config.yaml
head_dim: 96
norm_eps: 1e-05
positions: "rope"
bias: "none"
tie_word_embeddings: true
init_std_down: 0.0
learning_rate: 0.0106
schedule: "wsd"
MLP neurons of a small language model. Each row is named by its layer, matrix (up: input weights; down: output weights) and neuron, and shows model dimensions 560-623. Each number is 128 + 32 x the weight over its row's rms, rounded and kept within 0 to 255.
Before each neuron's rows, "fires on" lists the tokens most often at its 100 highest values on Wikipedia text that the model never trained on; "fires before" lists the tokens most often just after its 100 highest values on Wikipedia text that the model never trained on.

fires on: " ", " Votes"
fires before: " |"
L6.up2321 [131 128 151 137 127  47 115 115  51 132  74  93 116 152 147 125 146  96 112 146 148 134 156 160 121 137 161 124 123 103 117 191 167 140 146 126 128 103 119  45 139 112 121 156 112 155 126 166 127  94 180 109 130 174 183  91  83 115  75  85 171 105 131  96]
L6.down2321 [109 130  82 174 136  85 112 140 117 126 124 108 162 107  94 133 126 155 161 163  84 187 123 141 122 150 155 150  70 156 145 207 129 155 170 125  45 142 151 106 141 131 149 148 155 144 163 164 156 184 190  97  93 157  96 126 197 176 136 174 138  99 138 131]

fires on: " |", "oen"
fires before: " ", " Republican", "feld"
L6.up940 [ 94  94 184 129  60 126 112 112 121 152 141 125 115 123 109 131 102 153 172 138 181 136 120  86  89 126 120 155 104 100 146 138  99 108 148 164 216 127 101 139 124 144 145 165 131 132 176 124  81 184 130 113 190  92  70 138 201  72 140 171 175 135 138 153]
L6.down940 [ 77 119 134 129 136 129 154  75 145 131  99 113 108 132 139 108 163 155  91 127 166 128 135 138 128 101 131 157 148 117 137 130 123 106 119  84 151 137 138  74 158 107 177 109 143 150 139 159 146 145   0 114 113 125  74 126  77 166 135 140 131 130 168 161]

fires on: " ", " h", " Qu"
fires before: " |"
L6.up721 [175 155 135  73 174 150 105 102  86 144  73 137  80 105 115 143 140 125 111 103 146  87  95 123  73 158  87 106 160 100 131 134  87  85 156  96 120 165 112 164 192  72 163 131 129 106 137 153 129 134 169 151 115 141 148 127  83 174 151 169 199 114  52 130]
L6.down721 [126 118 148 106 134 169 147 168 132 188 108 170  89 102 151 118 129 111 102  87 138  81  94 144 109 124  67  62 124 150 201 113 144  80 130  51 100 122 119 183 143 104 116 104 102  93 143 138 175 154 111 122 148  65 125 114  94 100 145 143 117 145 115 175]

fires on: " "
fires before: " |"
L6.up2141 [126 108  52 196 116 158  56  81 186 144 102 117 123 182 195 144 158 171  81 171 155 124  55 136  96 173 106 137  69 136 151  99 134  98  75 168 162 169 161 160 147 179  62 166  91 135 160 121  84  72 122 104  44 152 164 110 109 177 111 100 156 111  87 174]
L6.down2141 [119 156 144 174  77 106  97 139 104 142 148 133  80 124 125 183 135 121  56 101 159 105  82 169 119 197  65 119  85 134 154 111 124 123 162 208 105 160 124 118 144 119 148 149 150  95 121 122  95  90 126  95  90 102  87 118 146 148 178 123  97 103 122 147]

fires on: " ", " chart", " Peak", " 1"
fires before: " |", "\n", " chart"
L6.up419 [159 120  87 154  50 195 118 117 133 178 117  45 114  93  91 123 163 163  68 140 106 121  96 153 126 164 107 150  84 140 170 106 144 176 102  92 130  93 146 121  80 164 128 128 100 121 190 121  89 154 177 126 149 166 150  87 160 121 132 150 109  77 151 127]
L6.down419 [105 144  64  94 166 160 115  92 169 141 142 101 181 153 126 122  93 130 105 108 116 145 110 157 178 130 114 153  90 129 102 181 174 164 125 132 169 130 105 137 215 133 165 100 156 129 139 158 125 168 163 170 120  55 135 109 102 124 149 117  98 136 113 167]

fires on: "\n"
fires before: "-", "\n"
L6.up834 [104 173  36 108  95 149 108 141 128 148 109  62 128 139 142 118 164 165 147 210  80  60 168  96 103 103 167 148  94 146 154  59 177 110 142  79 174  99 162 142 118 105 104 123 147 127 186  74 127 111 164 134 135 148 175 132 149 155 112 120  94 136 127  74]
L6.down834 [190 123 145 139 114 105 133 100 123 107 178  75 104 145 181  76  61 102 142 133 120 133 124 154 119 118  98 129  99 117 145 118 126 100 132  61  48 129  46 135 213  76  83 174 112 185 153 127 123 113 112  95 126 129  90 105  75 166 100 140  76 126  89  86]

fires on: " ", " —"
fires before: " |"
L6.up903 [102  95  79 157 163 139 148 117 145 121 194 125 128 122 165 121 147  82  76 123 229 171 159  59 130 160  89 176  45 119 168 181 143 130 110 148 175 109  78 105  86 120 103 117 120 191 141 149 132 122 157 160 138 162 112 147  99 149 144 128  96 155  58 174]
L6.down903 [ 39 102  90 119 130 158 132 175 106 192 133 146 135 108 157 138 150 122  98  87 179 132 152 176  68 133  94 125 160 119  70  87 122 177 108 160 169 137  92 124 168 104 175  57 163 126 109 153  96 164  84 149 163  82 148 138 158 115 146 144 126  99 143 118]

fires on: " |", " /", " 2", " -"
fires before: " 0", " 1", " |", " 2", " 3", " (0)"
L6.up906 [109 131  88 197 163 116  80 137  88 190 180 138  87 146 137 146 143  84 130 106 133 159 161 152 184 122 160 110 153 165  85 144 119  77 103  81  67 121 144 124 152 142 146 148 152 154 163 118  69 126 106 123 108  81  76 117  90 112 102 151 144 134 128 134]
L6.down906 [187 132 171 142 138 167 148 126  58 160  88 104 113 159 150 123 147 134 157 154 142 102 145  97 107 160 101 157 169 132 101 137  93  52 140 180  87 195 154 139 130 174 190 194 112 121 187  63 162  92 107 105  94 107 112 106 113 129  56 172 144 171 147 142]

fires on: " ", " all", " dis", " known"
fires before: " |", " to", " as"
L6.up2439 [143 126 164  65 156 137 168 164 121 147 125 173  36 113 126 127 173  99  71 162 139 144 159 119 117 141 134 129 124 142 139  91 120 154  91  88 138 159 119 110  97 118 117 182 103 143 171 102 110  71 135  96 156  62 103 145 129 153 185  67 126 175  65 162]
L6.down2439 [111  91 139 113 161  80 139 120 166  81 105  74  78  95 111 221 116  86 135 120  86 176 186 146 105  97 140 146 145 191 125 114 152 126 124 141 110  89  86  95 135 161 182 162 159 115 160 119 176 143 127  97 156 116  88 139 210 138 136 164 134 127 101 165]

fires on: " |", "\n"
fires before: "\n", " ?", "In", " "
L6.up2934 [103 129 182 166 131 128 110 107 134 112 128 103  85 131 112 100 142 169  54 114 119 126  89 128 135 153 119 171 137 110 171 132  82 193 131 166 180  96 163 211 131 133  57 121 103 107 138  96 201 107 122 115 205 199  78  62 118 146 141  72  83 107 134 140]
L6.down2934 [146 105 169  99 121 132 107 125  80 112 160 110 174 177 124 169  87 102 119 126 160 197 111 128 121  89 116 155 157 100 199 151 102 166 153  70 119  97 120 149 172 190 102 161 136 153 156 117 130 109 157  96 118 140 131 107 143 150 141 164  76 151  94  93]

fires on: " of", " in", " from", " across"
fires before: " the", " these"
L6.up2681 [104 135 142 157  72 159 157 178 126 136 109 164 118 150 129  94 119 179 122 129 179 158 113 139 107 131 124 130 131  90  79  74 120 146 124 155 107 121 192 155 122 147  95 142 165 149 114  96 119 167  88 132 129 114 111 136  92 164 148 105  85 156 122 177]
L6.down2681 [116 153 137 117 109 131 113 195 109 121 167 108 121 172 156 176 147  97  90  99 130 133 144 105 165 108  83 145 145  64 143 155 128 112  67  89 142  44 134 130 106  78 121 137 143  87  88  89 115 140  52 120 169 162  82 112 177 138 106  99 191 148 115  57]

fires on: " |"
fires before: " 0", " —", "\n", " 2", " "
L6.up1893 [ 93 151 129 141 118 128 141 137  67 153 156 138 136 108 183 160 118 115  96 150 156 136 149 133 157 135 189 157  79  79 117 123 132 152 105 111 122  88  99 159 122 109 178 187 134 158 186 106 197 138 140 124  96 132 139 116  89 161 164 122 106 115 107 119]
L6.down1893 [106 146 122 186  85 159 132 153  83 105 195 123  85 165 130 130 117 121 148 172  99  98 134 136 151 128 127 180 122 124 140 127 100 102 145  80  66 114 101  78 114 108 140 177  83 113 137 104 132 133  30 116  97 114 108  80 102 134 150 108 144  83 127 168]

fires on: " |", " ="
fires before: "\n"
L6.up417 [116 134 128 137 136 110  87 111 113 159 186 127 137 155 114 126 137 126 133 121 112 103  68 202  54 136 140 188 153 112  88 174 138 150 151 128 151 128 121 170  70 158 125 104 106 140 148 126 139 128 103  80  94 109 133 124 101 119 104  38  86 138  76  82]
L6.down417 [142  72 123 126 132  91  81 124  62 162 141 114 128 127  96 118 147 180 180 169 136 110  72  86  99  91 109 125  94  97 118  96  44 159  75 155 189 100 105 199 119 110 150 109 114 115 104 142 146 169   0  63 195 114 162 114 116  90  87 101 168 129 151 132]

fires on: " |", " –", " —;", " -"
fires before: "\n", " won"
L6.up2867 [137 105 171 165 116 132 178 150  49 105  68 154 138 149 173  57 200 138 140  70 143  78 134  83  93 152  87 152 152 125  90  55 115 188 156 168 147 113 163  93  61 170  87 118 107 156 145 147 154 135 149 123 111 133 168  65 125 121 123 110  95 181 161 136]
L6.down2867 [129 162 126 143 105  98 162 138 132 171 139 112 166 131 102 106 160 166 118  98 179 146 173 129 126 111  79 135  90 118 115 115 127  99 135  64 110  90  81 217 122 134 101  99 165 103 109 148 113 114  50 170 110 117 133  92 102  96 114 119 123 109 116 138]

fires on: " ", " Cur"
fires before: " |"
L6.up2766 [112 108 127  74 105 127 152 137 106 140 117 101 117 138 159 116 153 198 118 143 118  96  98 210 109 127  76 112  75 146 160  66 116 145 149 142 127 110 168 104 184  92 114 104  78 136 126 115  97 182 125 158 149 137 130  82 130 137 163  86 179 122 157 173]
L6.down2766 [133  77 154 124 162 119 104  90 142 145 140 135 160 202 169  74  83 165 152 168 110  85  98 111  79 126 117 165 149 185 180 151 154 145 168 112 130 111 115  52 161 153 158 129 143  86 174 104 146 206 154 174 152 138 139 140 135  99 157 136 119 122 145 114]

fires on: "\n", " Q", " W", " ", " ±%"
fires before: " |", "-", "\n"
L6.up1039 [176 115  85 108 151 125 111 132  82  75 108 146 135 151  71 116 181 154 123 160  87 135 115 147 128 111  91 135 165 127 134 125  98  95 131 101 180 125 197 148 127 108  58 111  85 157 150 105 147  72 135 140 177 174  96 117 151 125 159 130 154  91 124 153]
L6.down1039 [136 140 117  54 114 135 112 179 123  90 156 152 121 131  80 166 117 144 113 107  53 132 111  90  83 155 185 148  59 189 128 121 113 139  80  75 126 106 146 133 107 100  99 149 141 117 115 145 106 136 124  97 128 110 100  79 116 116  85 133 124  36 110  70]

fires on: " well", " of", " such", " from"
fires before: " as", " the", " |"
L6.up120 [158  88 151 172 134 162  92 148 127 142 114 159  94 194 161  75 158 150  93 208 141 105 111  67  65 138 124 112 117 124  71 118 180 122 163 144 157 135 141  93 148  58 120  68 176 129 153  91 132 112  83 158 198 124 119 134 103 107  87 167 126  97 151 113]
L6.down120 [ 79 147 136  95 153  96  82  86 120 158  65  98  99 168 127 153  73 128 158 163 111 173 151 160 158 131 108 156  87 126 178  85 120 140  60 167 121 166 114 135 133 106 130 114 207 133 139 117 136 188  35  79 113 124 109 129 130 182 147 108 148 168  91 131]

fires on: " ", " Martin", " Date", " Year", " he", " He"
fires before: " |", " was"
L6.up2437 [138 157 167 110 112 163 115  71 158 113 102 149  78 150 133 138  65 161 164 129 153 126 103 135 127  96 174 163  65 123 154  96 122  69 149 179  81 138 114 105 161 155 130 156 191 160 102 104  82 116 214 130 177 143  82  83 101 113 115 148 132 152 147 114]
L6.down2437 [151 135  86 111 140 132 148 176  86 110 106 108 109  88  95 137 127 133  53 118 136 124 160 155 137 125 102 118 107 103 139 139 114 110  92 136  43 127 130 125 152  76 162  72 182 135 146  81 162 175 124 139  99 121 144 203 140 144 156 129 131 168 121  94]

fires on: "\n", " ", " |", "\n "
fires before: "-", "|", "\n", " |", " -"
L6.up582 [142 151 153 140 111 143 207  77  53 139 176 108 144 101 117 138 115 141 118 137 104  57 127 132 107  80  77 178  78 157 129 117  90 112  82 146 139  78 135 169 108 107  70 119  97 111 146 154 103 101 197 117 155 134 144  66 122 147 155 141  72 127 123  98]
L6.down582 [123  80 144  96 125 161 142 137 139 131 178 151 112  89 139 121  96 106  87 108  84 105 134  94  81 149 142 102 126 126 121  77  94 139 127  38 164  94 141 162 120 141  96 101 133  78  90 150 133 182  76 102 155  60 166 102 142 169  88 154 194 110 169 176]